{"num_hidden_layers": 10, "hidden_size": 192, "num_attention_heads": 6, "num_key_value_heads": 1, "head_dim": 32, "intermediate_size": 768, "vocab_size": 2048, "hidden_act": "swiglu", "norm": "rmsnorm", "norm_place": "pre", "norm_eps": 1e-06, "positions": "rope", "rope_theta": 10000.0, "rope_fraction": 1.0, "qk_norm": false, "attn_scale": 0.177, "bias": "qkv", "tie_word_embeddings": true, "parallel_block": false, "init": "uniform", "init_std_qkv": 0.0217, "init_std_o": 0.00485, "init_std_up": 0.0217, "init_std_down": 0.00485, "optimizer": "adamw", "learning_rate": 0.00151, "beta1": 0.95, "beta2": 0.99, "weight_decay": 0.065, "lr_head": 0.0092, "warmup_steps": 429, "schedule": "wsd", "decay_fraction": 0.793, "decay_shape": "linear", "final_lr_fraction": 0.1, "batch_tokens": 16384, "max_seq_len": 1024, "doc_mask": true, "train_tokens": 188100000, "max_steps": 11481, "dataset": "wikipedia_en"}
MLP neurons of a small language model. Each row is named by its layer, matrix (gate and up: input weights) and neuron, and shows model dimensions 0-63. Each number is 200 + 40 x the weight over its row's rms, rounded and kept within 0 to 999. A neuron's up and down rows have the sign that makes its largest values positive.
After each neuron's rows, "fires after" lists the tokens most often just before its 100 highest values on Wikipedia text that the model never trained on.

L6.gate577,194,112,151,148,127,176,221,197,124,223,267,200,206,233,179,256,148,226,186,145,166,175,202,179,164,238,296,215,112,218,265,251,157,156,218,261,191,169,199,123,164,228,155,181,219,135,212,235,182,212,263,139,135,191,275,205,216,203,205,190,200,226,182,203
L6.up577,189,113,150,121,167,213,210,247,184,240,282,143,186,209,193,259,88,182,204,170,201,214,185,187,184,248,233,250,113,225,262,210,204,193,194,255,179,205,212,177,136,234,133,155,249,161,205,230,188,182,147,188,108,154,263,298,204,236,265,222,196,214,192,231
fires after: "\n", "==", "===", " ==="

L6.gate451,193,148,154,178,137,235,214,194,130,155,182,264,226,252,182,306,150,237,156,187,182,196,145,195,231,282,287,243,121,208,269,236,124,128,157,229,234,159,175,191,175,226,139,160,212,186,238,218,214,209,199,191,170,181,207,245,160,208,223,226,214,179,216,173
L6.up451,217,133,194,154,198,252,191,286,184,191,204,227,232,238,168,305,163,202,209,189,240,258,156,221,223,237,199,203,100,220,283,231,140,185,144,225,256,205,157,203,157,210,166,151,242,210,192,191,213,246,153,191,203,169,201,289,192,212,288,212,220,210,189,226
fires after: "\n", "==", " ==", "s=="

L6.gate204,208,101,218,188,187,195,211,179,170,160,202,199,204,235,217,232,159,163,165,221,220,183,175,199,240,209,257,236,138,192,215,215,202,199,161,222,201,169,146,161,168,233,243,156,200,163,220,197,227,224,217,102,164,218,180,224,151,162,244,202,220,217,130,179
L6.up204,188,171,240,174,195,209,189,216,196,230,186,184,223,150,201,258,162,121,150,256,206,262,235,184,231,194,197,191,127,233,189,240,231,194,122,214,193,219,154,212,154,153,238,221,262,215,197,248,222,228,112,192,170,188,204,278,178,234,276,161,224,252,150,213
fires after: "==", " ==", "\n", "ography"

L3.gate566,106,180,141,224,200,243,198,196,174,234,216,216,282,155,198,168,167,135,158,226,193,179,237,158,213,238,282,233,170,185,203,218,224,148,179,238,170,188,229,153,220,219,129,201,164,231,191,240,184,263,237,220,222,164,225,241,224,130,239,158,206,206,254,156
L3.up566,221,164,103,242,205,248,176,217,89,236,184,151,180,194,265,214,186,190,232,189,193,231,135,159,178,238,205,150,212,185,213,201,184,212,288,146,287,258,231,255,232,208,168,184,217,157,216,127,159,261,196,241,169,233,158,251,175,229,170,195,228,214,203,250
fires after: " D", " d", " Re", "ro", " epis", " Sh"

L3.gate240,216,114,242,222,195,146,224,237,157,150,206,156,236,129,164,250,250,215,242,128,173,187,203,198,176,235,245,145,148,174,194,151,160,92,189,244,172,205,211,196,167,159,234,176,198,200,199,189,285,237,213,200,199,215,139,179,246,103,256,216,216,196,122,178
L3.up240,215,142,228,221,209,168,229,220,243,169,214,202,163,206,197,239,275,206,119,144,192,136,175,170,205,215,263,168,153,159,255,191,254,150,182,146,225,223,203,226,176,197,166,231,201,160,273,257,142,264,216,188,132,172,148,194,270,152,241,169,241,268,142,202
fires after: "-", " (", " Ar", " \"", "ro"

L3.gate197,115,143,227,200,172,227,206,224,248,123,138,203,190,165,176,231,197,226,225,193,224,203,167,195,281,218,274,242,232,108,232,144,179,172,225,215,184,199,127,231,278,144,156,225,236,198,133,212,197,204,192,161,239,190,151,270,165,181,173,153,250,164,192,196
L3.up197,193,189,159,217,201,195,255,154,165,163,144,273,167,138,259,273,202,235,252,248,140,233,245,157,191,196,258,242,192,134,257,218,235,239,148,176,198,225,214,169,182,150,186,192,238,90,183,217,191,202,230,88,192,140,195,225,303,216,219,207,284,176,172,232
fires after: " (", " \"", "-", " m", "A"

L3.gate440,166,179,213,252,126,224,168,151,186,187,283,204,177,223,211,191,175,199,199,184,247,221,145,251,280,237,252,110,256,153,182,216,200,168,113,236,126,179,171,148,164,212,178,205,175,215,192,220,211,288,213,187,247,209,125,147,225,251,256,196,180,224,194,119
L3.up440,160,267,216,199,175,139,220,260,260,248,266,83,136,245,175,217,238,173,263,266,216,207,93,218,231,175,238,223,229,217,172,153,225,219,184,104,246,190,101,251,125,219,207,183,218,237,212,185,147,240,145,222,139,221,112,176,167,266,215,157,168,195,264,248
fires after: " ", " cl", " M", " m", "ograph", "p"

L3.gate281,218,217,187,212,198,228,181,146,181,275,211,185,162,231,244,170,159,174,183,232,211,171,139,166,226,171,264,216,146,217,227,239,190,204,170,226,256,133,196,149,222,195,155,185,199,196,211,235,149,173,196,205,199,299,202,219,164,133,163,216,210,193,185,99
L3.up281,226,239,215,204,216,212,145,150,160,302,213,194,135,223,238,173,121,154,203,237,207,167,160,110,260,159,266,199,132,196,224,236,172,211,171,207,269,178,209,140,182,179,161,188,180,214,206,222,187,191,197,205,220,295,183,195,117,133,173,218,225,199,214,132
fires after: ".", ",", "e,"

L6.gate33,196,162,180,189,193,167,223,202,172,162,222,193,274,282,201,171,304,122,210,195,243,214,154,160,278,147,212,126,135,194,197,199,182,156,198,247,188,167,167,127,203,194,176,138,164,234,253,238,148,205,181,154,173,196,208,165,179,216,172,155,182,298,246,235
L6.up33,211,177,241,204,182,330,147,191,143,167,257,182,243,147,167,194,206,157,279,193,242,195,109,228,174,172,189,104,224,216,236,198,179,214,210,221,182,179,173,155,196,235,194,109,206,201,173,249,238,186,218,238,162,185,207,180,143,242,220,167,277,159,221,244
fires after: "\n", "\n ", " l"

L6.gate19,203,186,220,109,201,224,194,249,196,201,152,170,171,192,245,176,231,164,165,186,187,204,207,193,168,183,245,242,127,199,227,208,110,144,168,189,172,199,159,196,200,185,229,211,217,291,252,292,187,279,217,152,259,209,277,163,173,226,252,183,218,181,239,164
L6.up19,226,182,183,164,193,240,179,208,204,215,221,186,250,205,165,193,266,171,120,212,184,231,209,183,164,162,207,275,149,252,208,241,155,191,223,137,213,181,172,214,212,228,267,131,169,177,240,270,194,228,199,171,279,209,177,212,188,186,271,190,263,173,303,201
fires after: "\n", "===", "\"", " \"", " Mc"

L6.gate683,186,212,264,196,174,263,278,253,185,140,251,144,130,213,137,207,190,199,196,226,220,207,217,243,270,166,213,215,188,210,144,197,216,223,215,206,251,232,148,109,196,182,138,216,198,221,221,234,210,172,181,183,192,203,265,156,214,235,197,160,266,187,182,167
L6.up683,204,224,184,212,193,239,243,200,228,167,191,221,187,237,188,140,215,227,247,176,203,180,334,266,190,194,184,231,236,207,197,300,144,239,133,211,216,219,199,185,205,184,167,182,218,236,239,231,172,201,189,194,178,201,298,232,226,294,207,154,203,161,180,187
fires after: "\n", "==", " is", " ("

L3.gate292,147,140,146,119,212,166,146,215,198,231,278,174,188,249,196,255,191,228,195,199,242,166,133,101,213,281,218,208,241,204,193,178,184,221,154,224,132,169,188,157,173,219,234,207,219,180,199,149,156,180,203,187,160,153,184,194,192,177,225,273,219,179,203,203
L3.up292,181,169,167,261,154,233,154,200,141,170,190,204,211,188,220,262,150,192,175,186,232,269,134,174,145,229,142,172,168,204,153,124,157,216,221,200,205,171,130,188,259,233,218,187,228,228,169,197,235,199,161,188,187,200,259,148,218,162,142,210,253,219,235,240
fires after: " M", "el", " m", " F"

L4.gate694,215,127,209,181,133,176,233,205,184,231,219,208,201,210,229,184,215,180,219,208,221,182,180,219,224,187,256,237,168,166,162,198,175,226,205,159,233,176,141,194,177,249,188,182,260,194,256,173,141,239,191,202,223,248,227,113,187,188,182,209,200,194,177,189
L4.up694,159,154,229,198,142,200,247,197,182,295,176,247,153,215,214,173,114,159,222,209,206,185,201,203,258,127,207,182,160,185,184,217,236,258,196,116,210,242,188,256,111,263,185,240,265,232,250,245,148,236,155,239,243,247,275,184,192,161,194,197,252,172,205,230
fires after: ".", "\n", "es.", "s."

L4.gate402,127,268,177,255,161,311,246,221,157,185,216,261,124,183,244,196,204,220,207,152,248,192,183,183,176,225,253,195,228,271,201,190,200,150,254,207,132,240,89,213,225,234,225,197,197,254,236,181,176,139,188,237,186,253,236,219,316,217,210,187,162,129,269,122
L4.up402,299,94,172,135,191,158,194,147,214,312,224,217,260,163,188,212,171,161,161,185,213,179,247,184,170,280,224,118,187,232,192,174,167,176,248,192,190,187,204,207,179,237,217,156,188,156,168,165,164,184,265,79,196,129,181,190,158,137,131,244,199,205,218,237
fires after: " V", " Mar", " R", " Mal", "os"

L3.gate341,235,127,191,204,178,252,172,195,178,214,172,252,226,204,203,185,170,197,164,249,189,203,155,212,209,209,233,158,162,184,193,134,197,146,195,240,142,233,199,126,200,239,188,228,156,157,176,118,220,262,222,172,222,241,270,157,256,206,133,220,212,222,160,163
L3.up341,211,193,194,205,181,175,167,213,280,257,201,147,189,239,225,191,247,228,151,150,243,173,181,241,231,146,134,216,213,229,135,284,108,268,232,221,225,191,203,224,138,282,237,205,180,250,317,183,201,234,169,172,183,245,212,198,189,220,183,215,227,127,254,195
fires after: " ", " m", "em", " M", "ac", " t"

L3.gate246,186,178,209,255,139,259,190,124,140,165,199,206,254,143,215,218,208,170,178,260,163,173,130,203,271,205,199,217,184,144,205,163,213,176,236,235,160,209,170,177,177,208,212,229,181,184,194,240,219,174,204,107,164,202,222,239,191,205,205,231,226,186,152,249
L3.up246,210,224,240,192,214,142,179,169,172,179,187,169,182,166,274,99,111,208,192,290,146,185,167,120,255,227,174,128,172,180,218,198,233,241,232,194,188,237,102,218,182,237,207,199,201,153,209,260,264,132,215,141,130,181,183,154,153,223,189,239,252,269,151,208
fires after: "-", "–", " (", " C", " c", " "

L3.gate76,214,221,139,162,292,212,293,176,285,228,172,95,244,277,212,209,230,227,205,160,191,214,206,170,248,179,221,229,184,141,149,181,178,197,143,170,209,159,211,216,255,184,250,173,217,75,207,160,128,178,191,219,213,157,194,156,209,180,181,211,206,180,242,159
L3.up76,162,216,161,204,278,172,225,190,223,157,147,210,174,209,208,233,273,240,214,220,176,203,187,215,230,240,161,178,225,224,245,209,233,209,176,215,229,192,221,235,197,231,233,234,257,179,166,278,192,267,155,198,242,207,177,194,185,160,210,214,132,181,224,195
fires after: " Ar", " ar", " ed", " prom", " Ed", "v"

L4.gate659,209,183,171,238,161,191,171,267,149,175,267,111,157,191,190,208,195,179,167,203,190,201,262,208,188,239,243,179,191,156,153,212,124,115,234,163,193,175,226,150,270,229,137,217,216,222,262,197,208,165,242,244,163,234,266,218,215,178,265,238,161,193,202,187
L4.up659,140,183,113,271,231,143,246,88,149,197,233,170,229,232,231,242,185,220,145,156,272,156,150,141,321,249,207,167,286,186,213,143,193,235,226,169,211,252,263,164,145,240,192,207,157,198,260,237,175,134,251,144,192,162,206,225,153,187,171,252,232,123,199,185
fires after: " D", " d", " R", " W", "v"

L6.gate67,259,216,141,154,176,203,136,142,170,193,148,204,147,325,219,204,218,168,227,219,173,136,176,137,172,233,180,122,197,225,213,242,159,151,227,216,150,237,182,180,234,204,216,169,108,166,193,272,202,158,271,129,221,146,228,204,190,99,129,172,226,168,175,160
L6.up67,233,197,181,148,164,273,174,225,276,202,251,228,169,201,184,159,178,167,159,181,233,244,222,198,263,189,181,209,212,170,179,187,220,192,92,231,169,141,263,221,208,191,121,135,211,279,218,132,189,223,223,188,289,179,129,256,188,197,165,191,238,194,247,157
fires after: "\n", "==", "===", "==P", " ("

L3.gate43,232,188,178,191,150,178,244,168,144,198,246,159,180,229,259,255,191,245,161,126,256,194,214,148,168,198,241,198,97,242,253,164,174,224,194,231,189,149,183,175,111,206,156,157,245,157,233,224,280,226,167,203,175,272,239,196,232,154,248,260,206,251,214,211
L3.up43,228,176,197,198,154,156,229,195,149,193,242,144,163,204,239,215,193,232,168,163,195,212,192,150,155,215,231,214,113,206,258,156,222,188,219,259,156,156,157,157,115,207,134,162,223,139,238,260,291,196,169,220,133,297,263,225,233,137,247,236,178,229,207,220
fires after: ".", "\n", "ed.", "s.", "er."

L4.gate274,205,167,158,149,188,183,178,270,204,122,185,126,200,196,200,280,216,178,183,242,208,134,184,195,228,256,298,185,214,205,176,184,149,147,201,235,183,153,175,133,125,234,218,163,218,180,175,262,131,259,265,160,219,197,183,204,212,188,203,199,237,183,211,180
L4.up274,208,161,212,163,198,218,282,146,163,174,204,210,186,203,140,164,247,145,162,183,178,180,223,197,253,302,191,227,184,203,254,219,270,153,214,235,172,196,192,198,263,235,241,182,196,103,218,310,162,199,217,130,234,257,96,207,233,135,219,166,188,188,247,215
fires after: " m", " M", " (", " h", "M", " H"

L4.gate633,198,172,149,191,182,127,216,177,176,202,156,150,176,243,178,181,255,255,186,188,180,190,169,136,200,220,208,205,205,124,185,201,169,260,147,228,164,189,248,185,136,196,228,180,172,199,236,218,120,192,239,193,187,223,99,126,159,233,160,141,221,198,212,269
L4.up633,222,224,130,201,185,197,209,184,93,188,230,213,214,208,250,263,295,191,255,281,226,290,228,293,156,206,133,185,196,109,233,193,157,185,146,212,224,194,257,231,204,224,189,193,207,152,176,219,283,177,187,178,208,127,195,175,180,278,150,214,129,242,223,225
fires after: " f", " ar", "as", " M", " m", " Ar"

L3.gate452,212,196,221,228,222,237,177,231,156,165,259,225,183,189,168,188,237,199,201,205,215,222,131,221,257,232,176,219,180,176,198,178,171,165,190,210,132,172,194,208,163,250,185,275,210,207,177,197,175,228,167,169,166,192,208,281,244,192,211,99,258,184,191,181
L3.up452,169,189,237,252,197,180,160,232,252,203,236,162,154,260,215,125,169,171,193,229,209,235,183,204,246,144,170,226,195,183,170,197,206,211,190,173,137,228,176,172,202,286,162,174,210,286,176,95,181,279,176,312,122,233,224,163,114,272,214,209,185,262,186,157
fires after: "|", " ", " m", "-"

L6.gate674,235,115,193,202,147,214,194,166,184,249,279,198,179,264,175,152,230,258,175,152,196,188,221,166,212,178,192,140,175,211,213,303,243,175,236,294,251,186,190,154,135,195,185,198,189,194,218,165,154,173,231,224,228,213,209,204,188,257,204,211,225,184,186,173
L6.up674,250,209,183,180,165,210,214,195,255,271,228,193,177,321,162,212,204,249,219,135,221,210,240,222,221,204,231,244,209,226,155,237,186,156,216,264,193,255,181,202,128,245,201,310,182,232,181,207,162,194,162,229,211,104,203,256,232,171,210,204,210,157,187,169
fires after: "\n"

L3.gate259,213,175,221,228,187,204,205,264,163,152,247,255,188,235,233,225,158,185,156,161,163,191,188,190,187,172,274,189,198,246,242,193,216,216,183,153,258,113,165,203,220,243,144,208,173,129,117,209,230,218,233,134,229,191,243,240,199,142,226,163,236,170,164,108
L3.up259,236,238,278,227,300,146,233,228,219,138,150,190,211,242,210,222,269,226,203,197,161,197,244,201,264,192,252,180,158,178,232,168,232,135,160,133,230,160,204,164,182,193,206,222,209,124,150,197,212,225,243,186,237,187,233,216,286,154,269,192,217,213,182,209
fires after: " (", " \"", "ro", " m", "-", " film"

L6.gate489,208,123,199,192,274,148,230,205,172,191,172,251,201,227,184,196,221,236,228,166,239,215,216,181,140,162,203,191,131,206,208,191,167,82,195,198,221,252,250,159,183,233,277,230,219,222,149,224,209,214,239,121,168,186,225,213,167,231,155,188,241,172,195,197
L6.up489,146,206,227,134,244,188,180,252,153,196,201,281,249,126,138,125,175,247,206,197,285,193,257,153,253,157,185,155,170,201,234,157,198,208,152,117,148,175,186,205,231,207,201,244,141,223,171,244,237,191,263,196,162,119,233,273,184,243,228,161,125,241,221,210
fires after: "\n", " c", " (", "–", "-", " (born"

L3.gate688,220,144,196,192,146,240,206,172,218,191,196,208,191,238,241,274,216,147,231,192,286,201,172,197,290,222,246,178,138,183,204,173,190,206,232,193,68,111,192,201,201,156,206,252,181,213,214,177,159,268,206,207,246,194,237,253,229,179,139,212,263,263,240,186
L3.up688,202,184,150,188,236,227,174,192,236,173,188,256,184,314,225,202,116,186,167,273,175,215,213,184,251,211,194,174,207,233,131,243,245,223,149,249,202,154,194,252,237,183,150,204,166,143,180,227,198,142,211,246,241,270,154,242,252,196,172,230,296,124,225,227
fires after: "\n", " (", "C", " is", " \""

L4.gate227,207,188,181,167,173,265,286,185,223,250,246,174,234,230,258,190,234,182,216,224,227,230,164,188,180,195,238,226,190,162,162,170,142,212,197,205,291,193,123,139,207,183,215,169,190,226,233,230,158,236,226,188,243,234,169,191,147,171,197,206,210,203,253,129
L4.up227,183,251,205,216,215,270,246,191,171,246,171,214,181,153,246,197,132,159,222,209,216,182,160,179,224,175,195,224,180,187,242,223,136,245,191,211,224,264,145,177,185,189,260,169,176,248,173,204,183,195,160,245,253,196,182,264,132,190,253,198,250,199,203,193
fires after: ".", "\n", "s.", "ed."

L6.gate96,255,96,186,212,193,182,209,239,180,170,230,250,175,164,224,203,196,217,129,167,216,187,186,242,126,269,266,156,179,228,244,244,182,221,175,270,278,95,158,173,167,164,196,228,301,127,174,201,223,216,228,105,253,184,195,187,221,228,195,220,227,249,217,150
L6.up96,235,171,229,210,251,209,229,229,117,150,196,218,203,176,152,210,214,218,202,186,276,237,200,189,231,248,247,234,189,229,175,274,180,206,186,150,231,176,166,140,191,166,217,203,205,238,195,112,225,264,191,182,232,218,206,189,152,217,246,138,171,277,190,182
fires after: "\n", "=="

L4.gate349,152,133,259,189,266,175,192,226,148,178,195,204,236,158,182,198,181,171,166,176,207,169,210,170,211,223,187,228,194,258,178,138,173,190,206,225,261,174,189,158,166,132,287,232,170,197,219,206,184,161,227,176,241,128,230,157,203,150,191,208,161,214,210,173
L4.up349,222,207,177,260,221,260,92,234,199,194,224,198,209,145,139,269,239,122,171,163,182,220,230,136,253,233,200,210,175,128,214,175,128,138,239,223,181,182,161,219,207,191,213,262,219,199,229,244,205,146,147,198,288,179,194,167,151,238,223,172,204,251,216,210
fires after: "\n", " (", " \"", "===", "\""

L6.gate7,229,200,218,161,192,148,156,228,126,212,239,242,226,147,132,195,210,219,191,214,199,185,209,184,237,103,181,141,232,187,271,123,134,137,152,159,173,188,284,191,197,171,133,232,175,162,237,218,209,170,256,142,208,221,273,304,214,203,151,155,165,194,180,222
L6.up7,172,234,221,268,228,185,243,216,189,163,197,183,226,180,150,174,189,253,201,186,238,152,263,148,190,166,163,244,142,202,190,169,164,142,192,172,218,288,225,178,223,282,164,227,238,196,214,184,150,193,274,219,163,138,185,282,209,183,233,152,230,266,170,163
fires after: "\n", " s", " S", " w", " W", "-"

L4.gate375,167,184,166,192,212,222,182,241,196,194,270,184,184,188,181,250,209,249,185,167,198,230,238,179,185,236,210,194,142,223,209,277,224,137,221,80,164,178,94,167,253,219,160,208,248,217,173,140,200,167,247,174,251,201,237,196,195,225,121,216,117,186,274,215
L4.up375,198,208,187,169,127,223,181,221,145,281,149,107,166,117,208,185,198,125,202,198,149,204,218,249,240,225,246,177,95,243,188,174,226,187,144,128,242,208,127,217,241,137,178,223,248,193,193,225,172,259,232,105,225,107,177,197,231,146,167,229,231,210,239,181
fires after: " V", " v", " is", " R", " r"

L6.gate271,166,136,243,186,147,184,253,231,196,201,218,245,247,135,156,215,215,218,182,184,197,247,221,248,152,185,156,150,176,224,240,152,168,241,200,258,125,234,214,162,217,218,182,154,224,165,221,182,176,218,223,174,141,171,288,227,175,179,192,124,219,202,214,187
L6.up271,163,148,224,312,205,189,242,228,208,218,214,268,273,232,219,188,254,249,185,174,171,176,200,193,203,229,238,172,214,220,190,163,155,235,208,215,143,251,214,161,176,199,209,186,257,186,158,233,198,215,213,218,107,176,246,192,167,159,217,114,232,179,195,214
fires after: " t", " s", " w", " car", " T"

L3.gate251,228,160,233,261,205,226,219,200,167,182,176,263,172,184,143,255,231,205,208,196,201,146,115,218,229,204,247,219,154,215,148,176,238,206,177,263,132,237,145,158,214,179,232,234,228,170,178,114,165,271,202,160,251,167,155,231,150,141,241,215,217,230,166,145
L3.up251,188,97,190,210,191,233,230,152,227,154,219,205,178,133,190,288,196,249,200,223,218,225,212,129,208,320,206,225,259,145,172,182,242,187,143,169,214,157,204,199,180,248,148,239,243,86,201,289,177,221,189,133,233,193,220,227,217,197,237,149,241,165,219,284
fires after: "-", " \"", " (", " ", "W", " h"

L3.gate213,218,157,153,153,242,193,283,166,181,210,268,251,196,205,244,158,193,204,254,241,158,203,144,186,147,162,195,210,170,148,311,196,227,178,179,158,245,224,170,197,127,189,229,171,158,167,142,268,170,165,189,185,171,169,151,236,175,211,174,265,212,191,179,143
L3.up213,163,199,229,198,271,181,242,220,180,170,235,206,163,167,135,257,80,229,147,170,200,229,179,190,165,234,153,190,204,150,190,186,198,184,141,201,178,234,232,207,187,171,257,281,191,165,198,175,185,204,214,224,177,116,197,249,164,193,210,191,261,219,208,143
fires after: "\n", " known", " on", " announ", " due", " s"

L3.gate365,250,135,166,230,220,216,165,174,144,181,172,272,210,266,121,210,214,137,157,168,179,242,121,209,221,210,287,153,144,163,239,132,245,196,230,213,196,193,138,228,178,221,206,175,130,133,132,213,200,250,199,222,183,168,170,168,251,161,168,177,205,202,175,169
L3.up365,220,143,228,270,257,218,157,253,141,135,126,159,120,215,192,211,154,170,227,115,190,217,185,150,223,212,193,221,129,191,201,196,128,226,228,143,185,213,137,155,172,270,206,172,209,185,189,157,166,159,220,247,170,190,162,101,231,200,157,147,159,330,153,174
fires after: " (", " ", "-", " s", " \""

L3.gate94,212,162,200,198,222,253,283,236,150,136,286,324,181,175,196,244,201,78,256,238,182,170,206,123,162,245,187,165,143,223,164,201,157,150,186,208,183,190,148,152,153,156,268,151,226,276,149,195,210,201,225,182,209,195,220,255,261,175,200,216,206,204,161,134
L3.up94,246,201,192,131,233,167,227,182,298,239,224,212,210,208,214,198,137,266,143,187,157,222,295,262,204,164,175,226,168,178,244,253,160,217,222,210,213,170,136,235,235,167,237,205,181,263,173,117,292,243,177,198,205,262,238,231,248,242,156,235,188,160,181,182
fires after: " M", " m", "-", " \"", "er"

L6.gate91,155,211,234,202,183,135,196,153,261,190,127,195,141,189,196,197,212,249,182,154,258,248,236,122,210,283,225,250,204,176,207,152,188,211,196,252,198,178,202,209,217,167,221,194,214,90,244,220,134,212,144,211,169,192,188,330,173,209,213,178,229,169,194,277
L6.up91,129,191,165,190,204,286,233,202,183,196,248,175,142,168,193,279,234,157,188,268,156,139,173,198,204,170,233,175,157,220,229,148,180,179,154,114,165,142,223,148,186,242,226,176,145,223,205,251,191,117,233,188,203,158,232,280,242,199,193,206,154,265,248,159
fires after: "\n", " is", " =", " was", "a"

L3.gate652,204,133,235,248,192,217,166,173,147,172,205,250,207,45,191,208,198,190,174,174,152,161,215,223,207,246,214,182,93,173,277,209,166,200,184,194,183,158,199,199,243,257,235,215,126,173,198,157,225,203,164,178,165,172,186,220,199,195,157,260,218,230,211,143
L3.up652,292,169,234,150,261,318,165,199,151,238,292,139,129,175,128,131,185,158,137,242,233,203,208,194,252,230,161,218,218,204,229,211,157,218,204,210,195,231,220,166,254,170,152,173,130,219,177,223,221,260,255,222,172,188,188,176,165,194,152,197,198,172,285,189
fires after: ",", "s,", "e,", " re", "),"

L3.gate138,244,220,227,183,195,235,230,228,194,213,286,163,158,166,205,136,213,249,279,190,145,205,141,267,170,199,199,216,172,194,202,207,149,268,196,177,172,216,164,186,227,196,156,159,230,225,196,170,227,206,172,123,122,268,149,271,211,179,77,226,139,152,217,152
L3.up138,181,257,183,153,237,279,253,271,162,218,207,153,158,182,168,118,164,236,210,163,166,210,202,227,216,150,206,295,185,232,172,245,178,209,193,130,128,244,131,158,263,152,128,214,207,276,186,183,188,235,183,207,148,308,131,238,177,133,194,172,219,187,246,173
fires after: " such", " known", " V", " v", " used"

L6.gate672,161,69,170,169,143,219,149,202,142,265,168,179,174,261,210,223,236,238,199,165,162,192,176,162,176,216,249,235,179,169,203,190,176,130,184,227,282,187,183,184,173,227,157,156,163,176,228,183,156,216,297,193,182,151,212,162,159,189,138,235,262,210,226,196
L6.up672,169,158,200,178,172,263,143,282,207,297,281,188,180,216,213,233,202,166,211,196,219,247,236,164,209,221,206,200,195,200,220,273,203,196,174,208,238,158,184,226,133,237,183,220,208,229,194,181,205,287,174,213,165,124,193,345,171,166,232,214,244,196,206,208
fires after: "\n", "k"

L6.gate716,195,173,168,212,161,192,133,229,195,201,148,233,193,190,170,217,313,239,207,179,126,190,152,238,224,209,342,205,231,164,220,169,103,106,156,246,205,110,205,194,223,174,197,150,227,235,249,202,167,225,295,164,131,187,175,205,190,202,230,171,184,229,208,207
L6.up716,227,191,198,157,192,186,81,293,193,228,168,165,253,218,143,279,291,123,213,206,227,255,171,234,242,219,220,209,204,149,194,164,258,168,171,275,204,204,218,225,197,210,155,210,316,207,257,138,253,263,165,185,204,192,190,307,223,271,321,176,199,205,208,238
fires after: "\n"

L6.gate623,187,139,130,147,176,172,213,262,244,172,245,217,165,304,145,283,159,209,173,265,172,200,168,196,216,209,199,221,182,234,236,191,201,177,138,217,234,175,200,151,206,200,232,193,177,131,197,222,139,180,174,129,144,139,227,287,210,196,210,158,227,174,175,255
L6.up623,185,201,156,189,188,158,225,172,208,162,202,198,211,150,231,205,132,159,157,181,184,195,208,214,179,239,236,246,265,216,272,206,233,223,164,251,189,210,204,179,229,194,181,165,146,204,197,252,232,116,163,277,208,220,112,239,182,245,198,162,190,245,218,187
fires after: "\n", " =", "==", " =="

L6.gate127,195,176,191,183,185,216,233,243,161,272,254,119,169,196,198,156,166,128,168,176,242,181,230,216,209,204,209,203,138,180,198,165,134,232,225,273,198,188,93,141,192,175,204,204,245,266,257,167,208,296,216,150,205,226,243,259,225,170,173,230,203,119,183,192
L6.up127,174,204,157,191,209,182,167,209,230,174,200,254,137,261,176,155,235,237,122,224,165,195,216,248,231,181,216,167,176,148,297,218,224,117,99,176,137,118,205,184,166,186,250,159,177,187,213,197,192,276,166,230,131,164,164,205,173,170,247,174,202,224,140,180
fires after: "\n", "===", "y", "=="

L6.gate208,302,136,209,209,157,206,151,208,115,155,193,243,183,223,176,159,229,245,218,242,196,236,148,178,210,232,230,155,212,144,267,191,81,159,171,248,195,131,227,173,214,206,173,158,228,167,216,206,185,277,241,140,215,220,195,233,153,190,134,189,160,208,185,223
L6.up208,205,151,282,228,178,196,148,204,187,159,163,229,183,161,192,206,175,189,191,243,200,282,220,151,241,209,177,188,172,170,255,149,206,205,205,220,184,202,242,214,220,221,110,128,250,178,228,210,222,217,131,173,200,185,253,276,139,265,243,213,118,208,150,277
fires after: "\n", " =", " ==", "=="